{
  "num_hidden_layers": 15,
  "num_attention_heads": 3,
  "intermediate_size": 768,
  "hidden_act": "tanh_gelu",
  "norm_place": "pre",
  "tie_word_embeddings": false,
  "parallel_block": false,
  "beta1": 0.95,
  "weight_decay": 0.028,
  "max_grad_norm": 1.0,
  "decay_shape": "linear",
  "final_lr_fraction": 0.0
}
MLP neurons of a small language model. Each row is named by its layer, matrix (up: input weights; down: output weights) and neuron, and shows model dimensions 48-175. Each number is 50 + 12 x the weight over its row's rms, rounded and kept within 0 to 99.
After each neuron's rows, "fires in" lists the words (lower case) most often at its 100 highest values on Wikipedia text that the model never trained on.

L11.up739:33 48 70 49 56 74 52 34 47 55 30 66 49 53 65 39 45 32 43 63 59 55 46 43 46 44 85 37 57 40 49 47 43 43 59 43 38 44 48 55 17 40 47 57 72 46 60 39 32 46 74 54 57 73 71 41 54 21 51 45 46 45 43 33 36 65 33 46 52 67 45 50 60 50 36 46 38 42 62 49 61 48 63 67 42 44 58 63 54 40 58 50 41 67 62 50 63 47 51 42 57 56 44 48 53 49 40 44 31 47 46 52 44 42 47 64 29 37 37 44 14 62 53 42 41 40 43 65
L11.down739:17 65 32 47 66 55 44 61 48 48 62 62 61 55 41 68 62 75 53 41 55 33 47 43 58 59 44 59 55 45 43 57 50 44 55 68 69 45 59 34 65 61 47 31 38 48 41 56 35 64 57 60 22 26 48 28 46 40 25 48 59 46 55 60 23 44 58 66 27 33 61 63 43 65 40 71 48 52 58 53 46 40 43 41 41 34 37 38 48 36 53 63 50 43 48 46 63 49 53 59 30 50 38 40 64 39 46 67 50 43 51 63 50 54 30 62 41 56 49 30 49 31 44 70 61 54 35 59
fires in: "during", "continued", "born", "had", "on"

L12.up467:44 35 36 57 64 50 59 37 35 46 66 49 63 34 54 50 70 39 55 55 46 65 46 54 67 61 43 50 54 40 64 32 44 57 40 61 26 49 39 49 34 64 30 32 50 48 46 37 41 61 44 56 63 43 44 27 59 61 63 51 66 61 47 43 43 40 50 62 44 40 59 70 53 46 60 43 50 39 68 43 41 55 59 50 91 39 69 63 45 41 47 46 42 43 46 21 37 74 50 35 30 44 36 37 24 67 54 72 43 50 54 39 58 64 63 50 64 35 55 27 47 46 54 39 44 52 47 60
L12.down467:55 55 34 64 59 41 41 59 40 68 55 57 37 48 44 54 56 53 47 43 38 41 52 44 41 56 48 47 38 52 32 58 60 61 48 53 63 47 57 38 39 55 63 44 55 49 26 52 43 40 56 51 48 64 57 25 59 48 69 32 33 51 55 49 29 51 46 47 74 55 56 66 27 69 53 57 65 58 25 62 45 67 60 34 33 52 48 67 67 32 28 52 72 33 32 66 26 46 17 45 42 30 64 44 47 35 41 37 57 67 64 65 47 42 61 36 41 54 46 69 55 54 36 42 61 56 55 67
fires in: "a", "the", "after", "announced"

L11.up445:38 57 53 33 63 53 59 56 29 52 43 71 44 61 67 37 69 22 72 32 46 56 50 54 53 36 45 27 55 43 49 59 49 52 55 53 73 54 18 71 49 36 47 69 57 50 77 28 62 33 33 50 33 47 47 54 52 24 62 54 39 31 25 36 34 66 66 54 59 30 55 66 46 58 48 58 58 41 33 66 49 42 69 65 39 47 49 54 48 45 37 37 50 67 68 48 36 20 65 55 52 39 42 39 54 52 52 64 31 52 72 48 56 47 47 44 47 53 37 57 36 57 55 63 46 44 51 44
L11.down445:61 47 53 51 65 46 60 47 50 32 54 39 65 55 78 51 54 67 46 64 39 31 61 28 68 73 51 56 59 37 38 52 58 52 46 29 60 65 34 44 47 59 44 38 42 56 54 58 41 37 37 51 33 57 57 46 52 46 52 49 41 44 67 55 02 45 62 41 41 41 55 44 03 59 45 43 61 43 49 44 44 40 55 41 34 65 70 48 41 53 56 30 50 59 32 63 43 54 31 51 64 44 42 60 50 46 60 58 46 49 75 47 57 34 69 60 23 63 54 72 48 60 52 47 48 66 52 25
fires in: "made", "had", "been", "continued", "started", "without"

L9.up620:55 73 47 47 65 35 37 32 51 47 76 51 29 47 58 42 48 42 38 65 58 46 28 48 39 54 28 51 42 43 35 56 57 52 48 49 65 36 26 65 68 58 68 59 48 55 55 77 45 25 51 48 54 30 57 38 67 59 62 41 51 36 31 58 46 50 64 63 71 43 72 33 50 74 50 46 69 37 33 31 37 54 58 63 57 49 58 55 58 48 48 67 61 49 45 80 50 52 50 35 50 20 68 41 32 53 40 50 52 77 37 36 49 39 51 41 55 53 57 36 61 54 43 59 48 58 42 44
L9.down620:63 49 61 36 53 82 51 59 34 47 33 48 41 63 60 24 35 45 42 27 42 70 43 37 61 58 63 46 54 35 76 29 42 52 75 52 46 46 45 48 82 40 53 56 40 51 45 52 43 37 62 54 38 53 44 36 39 55 51 64 52 39 61 70 54 63 50 35 53 45 50 40 27 64 65 39 64 44 51 57 41 71 52 63 42 56 48 45 68 57 47 42 57 42 46 37 62 52 46 47 58 50 73 61 49 60 46 58 50 62 39 69 49 29 67 64 44 54 67 54 64 41 56 67 54 50 38 54
fires in: "but", "they", "double", "he", "doubles", "society"

L9.up708:47 56 53 54 50 43 56 41 56 36 61 68 48 49 29 58 58 23 71 40 45 41 36 42 38 39 35 47 56 50 49 63 39 67 66 46 49 50 46 61 63 51 47 36 34 69 48 58 62 61 46 76 65 35 57 46 84 41 64 59 43 57 71 57 61 64 42 34 53 28 59 47 60 54 48 48 43 55 50 42 35 70 53 56 38 44 56 37 63 48 48 56 59 41 52 67 69 53 43 53 39 39 65 53 43 66 40 54 47 46 70 45 34 57 50 49 39 50 54 34 40 30 44 47 33 41 48 45
L9.down708:42 42 34 41 53 54 45 47 51 46 47 35 39 59 60 45 56 31 55 56 55 39 64 61 22 54 56 46 49 39 38 53 42 65 61 60 44 63 41 31 74 51 52 61 35 59 44 74 69 47 55 78 60 45 58 46 49 56 47 33 37 48 94 39 21 61 48 66 46 36 56 41 57 59 60 57 62 36 45 32 29 53 32 70 38 39 59 48 74 55 27 52 58 58 65 54 66 59 68 46 43 55 52 64 56 50 42 36 60 45 70 74 49 55 35 47 42 38 47 30 56 48 52 51 35 57 61 52
fires in: "it", "he", "held"

L3.up73:64 65 53 57 72 53 48 18 58 46 43 62 44 48 53 33 64 78 54 58 55 48 68 61 44 64 46 55 76 53 37 53 46 49 39 63 63 52 36 68 41 34 60 17 42 43 67 78 46 30 42 54 45 32 58 48 54 50 53 57 56 78 45 29 31 55 39 59 38 54 49 54 63 69 59 54 54 40 60 44 59 51 42 51 50 24 13 54 46 53 59 62 60 44 65 46 43 58 61 62 56 57 48 49 53 51 41 44 28 55 34 48 40 40 77 52 51 44 53 32 55 34 63 55 33 45 55 35
L3.down73:44 45 60 73 59 50 33 44 64 48 48 51 48 49 48 30 63 37 32 43 36 58 37 63 72 58 50 58 67 54 51 56 57 50 42 40 51 65 61 51 68 10 45 62 46 56 42 24 51 38 39 64 53 40 46 55 52 50 25 51 48 60 64 44 40 49 39 45 33 44 58 55 42 30 58 47 51 73 37 42 43 34 60 56 72 53 79 70 42 29 40 59 66 40 43 71 50 38 53 47 74 60 59 62 48 56 50 43 46 37 52 54 67 62 63 37 57 41 53 47 46 45 46 55 65 53 52 45
fires in: "but", "that", "when", "through", "who", "then"

L6.up567:25 39 56 61 55 60 72 44 60 20 44 42 47 40 38 62 40 48 34 71 59 44 42 54 55 42 36 44 74 43 39 58 38 48 58 45 60 60 53 41 26 35 38 47 45 54 32 44 28 50 46 59 37 32 57 51 47 56 73 56 51 42 57 48 67 50 43 45 52 64 46 73 75 42 43 63 71 56 53 47 60 60 46 59 51 33 41 39 55 50 55 69 70 70 55 37 47 53 46 76 51 69 51 66 63 54 43 52 52 46 59 49 56 12 37 75 65 37 53 41 34 45 53 39 37 48 51 54
L6.down567:48 65 49 46 44 35 66 54 48 62 62 40 34 44 57 71 59 27 68 44 48 26 68 30 42 48 60 44 59 54 49 42 48 54 57 35 44 64 32 63 57 57 42 47 38 86 41 57 52 88 39 48 53 53 52 45 56 39 28 40 69 34 67 40 35 56 65 56 47 47 52 65 25 60 62 48 62 61 64 41 31 39 33 55 51 48 57 63 33 29 58 42 73 45 54 42 58 60 33 34 60 51 55 53 30 82 41 47 35 54 43 66 41 71 33 61 44 45 48 50 32 49 36 56 49 45 54 39
fires in: "it", "his", "however", "while", "when", "its"

L2.up273:39 53 62 20 40 52 52 35 45 67 26 37 49 62 29 58 62 49 67 55 46 43 41 65 65 58 58 61 41 35 40 45 58 57 25 59 69 39 53 51 57 43 60 61 62 49 60 39 42 52 51 22 47 44 56 49 30 58 47 51 44 41 81 72 60 52 45 34 38 70 41 44 55 61 72 50 65 29 57 73 71 51 38 55 41 63 65 46 46 55 40 42 47 69 57 49 41 53 41 30 55 59 36 84 45 32 57 49 66 31 68 46 55 57 43 41 56 44 38 65 46 52 50 36 61 68 70 90
L2.down273:34 62 53 29 37 55 41 48 53 59 22 58 78 52 23 35 60 44 54 59 37 48 50 53 64 66 34 56 51 54 41 48 66 60 25 55 62 60 51 60 50 41 37 61 49 42 58 39 55 55 48 29 47 48 62 53 41 33 37 44 48 70 69 69 51 50 49 36 47 82 39 29 54 44 57 46 62 13 64 70 55 49 53 56 35 53 54 51 39 61 26 37 56 48 58 53 34 57 55 39 52 59 50 72 43 41 44 42 55 20 62 39 64 49 41 45 51 32 39 57 52 55 63 54 74 71 79 77
fires in: "as"

L9.up41:39 50 67 59 57 51 59 50 40 38 37 54 46 59 62 61 54 80 52 31 61 55 38 42 63 25 56 55 57 35 56 27 56 33 58 60 52 33 57 36 46 48 58 63 54 78 38 31 54 47 31 66 37 54 41 26 49 36 58 56 44 72 40 47 46 59 50 36 66 76 47 29 36 54 45 47 70 26 55 53 52 68 50 36 58 75 36 44 57 35 53 44 46 29 43 36 71 47 49 54 56 45 46 40 61 39 45 59 44 50 51 29 55 44 53 66 31 56 63 49 52 45 44 40 68 61 56 30
L9.down41:54 42 63 47 29 42 50 43 65 56 62 51 54 52 41 58 63 40 61 71 36 40 61 42 66 59 54 64 61 29 40 45 49 74 40 52 59 56 46 14 73 50 50 29 47 62 49 67 50 44 47 55 46 62 57 47 26 58 79 54 40 66 44 61 49 64 41 47 59 53 30 34 62 62 49 60 51 71 47 45 51 39 47 62 43 35 56 19 40 51 49 56 49 29 43 64 42 28 32 55 69 41 52 51 46 40 39 60 69 44 68 56 64 53 62 74 37 36 45 46 70 43 27 49 29 48 52 56
fires in: "one", "on", "only", "at"

L2.up306:50 35 52 16 25 41 56 48 63 56 53 50 52 45 32 43 62 41 31 56 64 46 45 48 42 45 34 53 64 61 64 45 23 72 55 33 52 36 40 46 38 43 51 60 61 54 49 60 38 48 60 60 56 51 15 61 42 46 67 64 64 53 76 49 64 61 46 37 48 57 35 67 63 60 68 52 57 34 50 39 60 47 38 28 46 55 42 32 53 49 46 58 50 65 50 57 37 65 53 54 60 40 50 65 57 58 34 40 68 41 37 47 41 62 42 57 44 26 40 69 54 62 32 62 54 60 57 76
L2.down306:58 26 53 28 52 68 42 71 30 33 48 54 48 34 40 55 56 36 38 32 40 53 61 61 66 54 58 28 57 29 61 54 40 55 33 51 59 39 39 43 31 54 58 62 63 37 60 46 61 55 41 71 64 49 45 68 41 58 37 53 72 69 68 65 65 38 44 36 50 51 33 49 69 38 61 36 57 47 57 24 53 40 68 34 46 53 49 41 53 31 61 45 53 45 44 77 53 57 74 30 38 46 49 56 52 51 30 48 44 51 56 51 47 38 48 56 42 33 51 75 50 54 56 59 59 50 62 57
fires in: "at", "from", "season"

L7.up437:32 40 61 37 57 54 60 28 54 54 44 47 49 22 39 70 58 36 46 31 53 62 30 55 54 41 42 40 64 44 57 50 64 57 64 58 56 68 53 63 50 59 55 44 42 84 52 46 46 51 58 58 44 45 70 27 54 53 60 46 63 54 78 52 67 59 26 68 56 58 44 50 46 61 53 40 50 38 53 35 43 59 64 43 59 66 58 55 52 35 38 43 30 62 49 54 57 36 57 58 59 69 40 67 61 65 31 60 38 39 65 59 57 59 55 53 28 24 33 60 48 46 50 38 57 40 44 50
L7.down437:64 59 63 49 58 42 53 39 58 39 65 37 45 58 56 54 54 46 65 61 62 56 56 60 28 60 55 34 56 31 54 56 77 54 59 28 49 58 48 32 50 65 37 74 47 33 30 52 63 47 44 61 39 58 45 46 40 47 60 60 40 35 47 52 55 51 57 60 42 41 40 58 58 48 21 46 73 43 37 43 55 63 43 53 53 54 51 39 38 37 58 65 39 60 67 41 54 79 48 54 65 41 54 26 35 33 49 61 63 63 37 83 50 39 58 29 46 57 58 33 59 63 61 53 20 39 64 40
fires in: "it", "who", "he", "of", "march", "october"

L2.up151:41 25 44 51 46 53 40 53 31 22 45 62 69 29 39 40 81 28 39 50 49 57 53 52 51 48 60 37 38 52 78 44 58 59 39 71 34 35 44 54 39 62 41 56 49 68 61 24 40 41 58 52 38 69 51 30 36 28 52 55 38 44 53 45 46 49 46 56 34 52 53 51 45 41 53 63 42 41 71 45 79 40 62 35 35 48 71 35 48 33 55 57 38 74 43 54 61 48 55 55 72 52 52 67 37 68 46 45 65 63 54 70 57 41 42 55 53 51 65 64 71 56 71 38 54 51 52 73
L2.down151:75 79 55 40 42 50 31 33 33 55 35 48 86 55 50 56 53 48 59 66 57 68 62 64 47 36 47 42 53 32 47 52 57 60 25 47 35 49 40 52 42 65 28 49 64 68 63 51 35 50 42 55 55 67 47 24 38 42 49 50 41 58 52 57 43 55 47 46 54 39 62 63 46 44 44 40 45 43 51 52 61 58 57 32 31 41 59 45 48 39 55 56 54 42 67 40 47 44 55 69 53 62 33 70 54 55 71 66 55 57 59 53 45 54 90 34 59 67 50 69 62 49 67 58 40 49 42 60
fires in: "or", "original", "originally"

L12.up22:45 53 38 38 59 57 65 45 46 40 52 67 36 62 63 45 75 46 55 50 55 28 70 40 28 64 57 35 45 48 31 51 49 45 55 50 44 56 62 50 60 57 63 38 45 52 43 35 55 12 60 62 35 39 47 49 46 31 64 39 56 48 56 39 66 51 58 71 43 39 53 38 39 50 58 51 41 45 38 33 34 53 62 57 67 57 81 50 68 57 52 77 54 52 86 58 41 63 64 65 61 47 63 53 38 43 13 30 50 41 48 58 47 45 59 49 54 49 37 43 42 56 38 51 38 58 45 51
L12.down22:47 56 41 40 61 52 49 53 46 52 22 32 52 51 36 53 49 45 35 64 35 55 68 56 30 50 50 46 58 61 47 53 59 43 59 41 48 61 51 54 66 49 65 31 31 57 68 59 48 52 51 60 40 55 62 50 58 50 65 41 47 44 66 92 43 45 34 50 61 70 64 38 63 51 26 55 33 28 46 41 75 36 53 50 35 55 44 58 49 21 29 45 51 44 64 32 85 38 72 59 36 57 39 34 59 58 43 46 68 54 50 69 57 45 35 64 46 34 50 77 58 59 40 37 33 60 56 57
fires in: "he", "held", "also"

L10.up167:43 46 50 62 67 34 44 38 19 48 50 49 52 43 41 49 34 45 44 42 53 38 49 64 43 65 50 65 38 42 66 29 42 43 49 55 44 55 37 41 46 69 49 45 56 51 35 52 47 51 51 51 54 50 40 40 68 43 59 64 83 64 51 61 58 59 67 62 28 43 42 68 51 44 58 38 62 69 48 41 42 42 70 41 60 69 36 53 37 56 71 40 60 39 55 50 61 37 53 54 62 22 28 56 70 46 47 68 34 71 55 35 35 55 42 32 58 55 26 50 45 62 52 57 40 48 34 38
L10.down167:59 39 34 51 47 61 44 73 36 44 38 60 42 35 29 62 39 39 62 50 67 34 52 65 47 49 52 45 69 73 69 51 37 71 39 53 47 39 35 33 57 45 68 27 58 60 49 43 45 45 43 56 51 72 37 62 44 43 33 50 50 71 50 49 48 50 51 46 58 59 31 38 41 47 54 52 73 42 54 50 57 57 71 57 50 50 62 72 40 61 35 61 63 51 51 54 59 60 32 36 67 44 37 78 41 46 27 57 36 71 44 48 41 60 60 47 67 69 28 64 44 51 25 57 34 38 47 58
fires in: "of", "school", "championships", "schools", "championship"

L7.up12:26 67 68 33 44 69 67 36 50 29 45 51 40 39 58 46 46 64 38 52 49 60 45 14 49 65 61 57 49 38 26 42 48 37 55 54 45 60 61 44 46 54 59 43 50 65 38 41 63 41 28 67 26 70 51 28 60 48 37 54 68 50 65 42 48 56 41 47 50 52 55 64 61 42 39 66 64 32 63 49 53 64 34 58 57 50 74 61 56 62 61 47 57 57 63 24 54 61 48 35 68 44 51 76 52 55 29 67 55 45 44 53 33 62 38 65 40 31 36 29 60 54 59 74 47 27 46 55
L7.down12:49 55 41 60 24 50 54 51 32 68 62 55 50 45 35 51 60 35 59 42 61 41 39 53 53 42 41 54 38 54 55 32 39 57 39 55 53 40 46 53 40 53 41 73 29 74 27 33 62 55 33 45 44 40 50 59 58 34 59 39 44 38 53 51 36 49 69 85 57 59 54 57 37 48 57 51 67 66 48 40 66 47 40 34 58 48 52 39 38 58 59 56 69 45 87 52 58 70 69 60 59 50 71 31 48 70 36 59 51 55 32 62 57 74 63 33 56 58 57 27 31 42 51 32 37 52 42 43
fires in: "it", "one", "into"

L3.up50:61 66 58 46 47 65 52 47 37 59 64 64 65 39 54 28 61 49 66 35 44 50 48 56 37 46 63 48 51 38 56 41 47 61 37 55 48 39 50 42 60 55 60 48 55 56 64 30 45 25 44 65 24 66 45 29 50 47 53 59 44 55 62 67 50 56 53 47 57 70 69 68 51 57 46 62 55 54 62 60 65 41 27 34 26 57 58 43 41 62 61 30 48 56 56 48 58 52 44 73 55 50 66 65 33 55 42 32 46 74 53 61 53 24 45 37 58 50 34 82 60 74 48 24 64 50 53 59
L3.down50:62 67 47 23 37 78 52 52 33 51 57 53 50 56 60 28 49 40 52 56 50 60 47 42 32 43 49 54 78 36 48 72 50 58 41 58 45 40 61 51 37 43 21 64 72 33 61 48 47 41 46 53 55 46 37 13 52 44 63 71 37 52 50 39 42 62 50 50 59 29 62 56 44 69 27 54 51 61 59 62 49 63 49 55 42 53 24 50 35 68 40 59 24 55 61 40 64 55 58 47 53 50 63 54 67 43 66 46 42 63 67 43 52 44 85 41 65 64 48 49 75 60 48 30 39 47 46 60
fires in: "or", "original", "2020", "on"

L6.up362:51 42 45 59 63 49 61 26 65 51 21 40 37 46 63 35 60 48 46 28 52 57 51 34 50 66 55 41 44 62 59 42 35 34 58 64 37 47 47 38 53 52 65 55 67 56 33 47 76 46 54 85 46 55 52 40 65 55 47 43 50 39 56 53 49 40 42 61 31 61 68 48 40 44 53 44 53 27 54 47 60 36 64 47 60 62 49 36 57 38 62 50 67 47 51 46 25 38 37 37 47 58 51 46 61 53 55 37 58 47 44 78 38 47 28 46 44 51 33 48 58 47 51 59 47 33 56 47
L6.down362:74 49 45 47 31 48 47 44 60 56 73 36 24 41 35 47 53 49 40 50 23 57 45 51 38 73 46 56 36 54 53 53 30 35 51 54 41 50 32 54 39 61 41 38 62 65 37 63 38 39 48 59 46 49 79 59 63 42 56 44 57 45 68 43 74 58 45 60 26 41 31 69 36 60 33 56 45 38 68 51 43 55 30 62 75 47 48 48 43 75 64 32 55 32 48 60 66 51 53 60 55 32 31 44 43 49 42 62 44 44 38 70 60 64 53 39 50 29 58 32 56 58 48 65 62 67 45 57
fires in: "one", "general", "gene", "genus"

L2.up343:54 44 67 53 31 52 57 47 38 45 49 56 46 52 27 51 58 37 56 52 24 32 53 67 42 33 46 58 83 66 76 50 45 53 29 50 46 41 49 69 40 21 30 63 43 49 61 33 68 41 54 48 47 69 60 39 37 61 48 48 42 55 59 49 29 65 51 57 51 38 72 74 55 74 49 44 46 55 53 24 45 52 48 46 37 39 50 27 47 43 58 67 50 62 60 53 70 49 54 62 72 63 70 73 39 48 38 37 53 39 44 42 50 55 40 41 69 69 36 42 72 53 56 46 68 48 49 68
L2.down343:60 43 58 43 51 50 58 39 30 28 54 53 70 58 27 39 43 41 59 65 16 37 69 51 55 31 54 64 70 52 45 47 46 50 44 72 52 38 49 67 59 40 31 69 51 63 59 23 59 36 55 27 28 68 58 43 50 42 56 57 36 51 46 48 19 58 33 59 48 39 67 55 55 73 55 58 57 57 55 30 31 45 47 65 44 45 25 39 37 48 60 51 59 52 50 58 61 44 53 77 71 52 69 59 24 43 26 52 63 38 42 41 60 56 41 43 75 63 42 32 62 59 50 48 67 37 52 48
fires in: "or", "original", "originally"

L11.up536:29 53 41 58 47 20 53 33 43 35 53 35 56 36 51 45 52 37 66 55 54 59 31 21 43 67 45 28 36 47 53 70 53 52 68 14 52 54 37 41 60 64 36 29 28 49 46 75 65 59 48 77 35 38 49 40 81 53 62 47 65 36 56 53 61 45 37 49 60 58 54 64 40 39 51 43 53 42 43 32 31 44 58 45 30 78 53 59 62 42 61 56 66 42 53 40 55 71 64 41 48 54 67 63 53 43 49 42 51 48 58 48 48 48 31 47 46 52 54 37 75 50 37 41 43 57 48 52
L11.down536:46 58 39 44 71 37 47 23 17 34 63 29 34 45 37 19 58 29 51 71 51 33 54 40 25 57 43 25 39 84 56 47 64 60 65 45 42 63 45 56 48 53 47 29 27 60 54 54 49 52 46 64 26 56 47 53 46 60 62 46 55 51 43 45 32 56 44 31 52 58 81 48 61 62 62 38 59 51 43 24 45 52 48 47 41 46 51 62 57 50 51 51 51 35 53 49 62 72 55 45 56 42 57 54 34 35 52 48 47 54 37 51 54 27 41 52 74 45 58 53 80 45 35 41 44 57 55 33
fires in: "he", "it", "that", "what", "we"

L6.up699:59 48 65 37 56 50 50 49 58 54 50 49 59 55 41 50 21 30 38 23 37 75 45 45 56 46 56 55 46 63 59 48 62 41 65 42 32 41 57 66 48 59 56 30 58 74 34 50 53 62 18 61 49 55 47 47 41 63 36 67 44 42 42 50 49 20 33 53 41 47 64 70 51 39 61 32 51 50 58 73 57 48 50 55 52 47 57 38 49 37 42 49 48 32 48 49 52 55 57 70 49 55 45 40 57 54 42 74 55 43 83 50 49 66 53 44 32 53 44 51 57 47 52 45 50 61 57 55
L6.down699:52 67 66 41 39 59 55 68 59 62 33 52 40 67 49 46 33 54 39 45 63 45 73 58 66 61 53 52 57 43 54 41 57 58 47 45 34 50 49 38 40 74 53 47 58 58 54 44 36 52 42 48 55 58 41 51 38 47 44 60 55 92 33 76 26 31 56 31 34 36 55 54 64 45 52 48 49 45 54 49 25 57 56 57 40 50 26 57 36 57 47 21 72 68 65 60 55 43 63 40 43 45 34 42 52 21 54 49 36 34 44 38 48 35 49 67 49 59 53 55 55 69 33 72 34 47 64 47
fires in: "the"

L10.up608:29 57 50 38 62 54 74 28 53 60 38 46 59 66 44 54 50 43 48 42 40 39 62 52 48 50 49 37 59 30 60 85 38 32 63 37 35 44 44 51 48 59 34 31 44 42 67 65 60 62 67 67 43 56 57 44 64 34 50 46 51 67 66 26 61 39 59 56 52 75 45 48 42 55 42 40 40 37 73 26 27 67 68 58 48 49 48 50 69 63 26 36 46 57 74 71 50 39 53 59 44 42 48 63 56 57 20 43 57 64 43 55 62 48 29 59 44 53 79 32 44 54 51 49 54 50 62 57
L10.down608:50 42 46 51 49 47 81 29 36 50 64 19 57 65 42 35 32 33 54 40 61 43 57 48 35 43 40 46 49 73 60 57 62 53 51 22 40 62 55 34 50 57 54 51 30 36 42 36 68 60 51 41 54 48 60 62 29 40 58 64 67 52 58 74 52 55 48 55 36 38 69 39 28 57 58 62 43 43 56 56 43 64 51 51 29 66 39 55 54 63 52 52 60 33 57 40 49 52 80 45 44 58 33 56 58 26 56 42 52 46 61 50 34 55 24 48 45 58 42 47 52 30 51 45 47 50 55 52
fires in: "he", "william"

L11.up518:41 39 41 40 29 36 60 49 27 53 55 54 51 49 54 62 54 51 58 39 50 61 45 65 56 47 48 47 37 45 45 49 30 48 51 40 50 46 65 49 63 44 40 34 61 54 45 41 51 56 47 57 51 86 59 40 72 64 57 52 36 43 41 53 40 43 58 28 53 48 61 73 47 35 42 31 38 39 57 41 65 36 59 45 58 46 72 68 49 28 48 35 52 50 73 56 40 60 45 50 38 51 27 52 36 41 69 60 34 41 61 41 54 54 52 66 37 29 65 57 44 52 73 56 55 44 46 43
L11.down518:74 43 54 38 46 58 39 35 43 50 37 30 64 74 60 63 49 50 84 59 42 40 61 32 61 43 44 55 55 58 43 47 50 48 55 45 44 47 48 52 50 63 37 49 37 45 46 34 52 52 61 64 45 63 28 50 42 20 53 61 51 37 57 63 15 17 37 66 47 36 63 76 46 43 64 57 49 26 38 40 31 53 64 41 42 26 65 48 52 54 33 57 60 60 71 37 60 72 56 55 57 58 59 56 50 51 43 51 39 46 45 60 69 47 58 61 56 48 62 43 71 54 62 44 55 51 54 48
fires in: "s", "a", "been", "the"

L2.up294:58 42 46 34 59 50 42 50 59 52 39 36 43 56 28 54 24 64 52 62 54 53 41 48 57 48 35 42 48 45 57 46 36 59 45 32 70 55 30 36 57 41 59 52 61 75 47 42 42 47 43 41 51 41 31 45 55 50 63 39 56 63 55 29 37 40 64 35 47 63 43 45 64 75 60 59 68 53 63 70 63 62 43 27 50 56 57 44 68 21 36 64 69 60 48 50 43 46 46 58 54 42 42 73 33 32 55 57 63 36 45 31 66 41 32 36 42 17 58 51 45 49 51 50 47 59 65 72
L2.down294:33 48 48 45 60 55 63 64 66 51 64 48 53 52 52 35 61 53 46 80 49 57 52 24 64 58 42 25 55 49 46 31 27 49 46 38 66 39 38 61 39 59 42 55 46 63 44 35 40 66 40 37 48 49 43 51 51 58 64 42 49 69 50 45 37 52 68 63 60 47 19 67 48 53 52 48 59 53 55 69 52 50 50 41 46 60 53 41 64 45 55 51 57 71 57 75 53 52 54 43 36 44 47 33 46 35 59 38 78 50 38 58 44 45 47 45 57 47 39 45 62 53 58 68 58 34 58 69
fires in: "at", "attack"

L3.up338:45 51 56 43 44 57 40 33 52 58 40 69 43 62 34 24 55 58 65 46 44 38 48 51 72 77 50 55 71 52 29 41 24 75 42 37 66 52 46 46 47 51 55 54 52 62 34 64 45 22 51 41 27 52 32 26 47 58 47 52 44 70 52 67 53 65 39 47 65 67 37 41 50 66 41 47 69 53 63 51 46 48 43 61 45 50 44 63 58 34 45 34 55 36 55 37 65 76 43 67 55 59 37 48 60 22 47 48 49 42 48 41 41 43 59 39 41 39 45 58 49 36 41 48 53 64 49 59
L3.down338:44 74 65 48 51 59 51 56 51 47 26 32 63 22 49 55 54 56 50 60 59 56 59 53 70 57 51 32 54 53 39 28 50 66 26 49 78 53 60 54 50 54 35 57 64 24 58 40 51 52 39 54 42 53 52 33 27 67 61 66 43 52 66 60 48 48 55 60 39 43 34 58 59 49 39 41 46 38 60 67 46 45 70 60 36 52 54 61 38 24 41 35 61 41 48 73 50 57 35 28 31 54 55 37 57 44 49 49 58 53 49 55 57 42 39 38 43 43 52 56 31 38 44 55 60 51 72 54
fires in: "as", "at", "that"

L11.up25:58 43 78 54 57 43 32 37 36 74 37 51 69 73 47 71 39 57 44 38 71 43 47 45 29 36 63 52 38 67 55 52 45 54 59 71 60 53 39 49 78 52 59 56 57 70 32 30 48 50 50 56 37 43 41 40 36 39 46 57 35 55 44 76 57 67 58 44 44 60 56 57 63 44 29 50 48 46 68 53 40 56 50 58 64 70 56 51 53 50 49 47 53 48 50 65 30 49 34 41 60 25 74 80 53 58 38 47 32 63 59 48 25 53 40 58 65 47 71 39 48 40 36 46 43 40 41 43
L11.down25:41 63 31 51 56 38 48 38 58 47 45 51 50 38 40 39 55 33 49 58 66 55 58 46 41 47 47 56 42 69 57 47 47 41 50 56 50 50 44 56 44 55 64 35 18 27 40 54 52 55 52 84 36 73 45 85 52 53 51 60 54 30 62 70 47 47 59 55 56 55 43 31 46 63 44 52 40 49 38 39 70 79 25 45 60 30 49 78 30 43 49 49 54 43 42 50 61 51 45 38 41 65 41 50 57 52 41 60 56 70 53 56 43 45 49 56 41 61 52 49 52 55 47 70 29 44 54 36
fires in: "team", "championships", "championship", "teams", "code"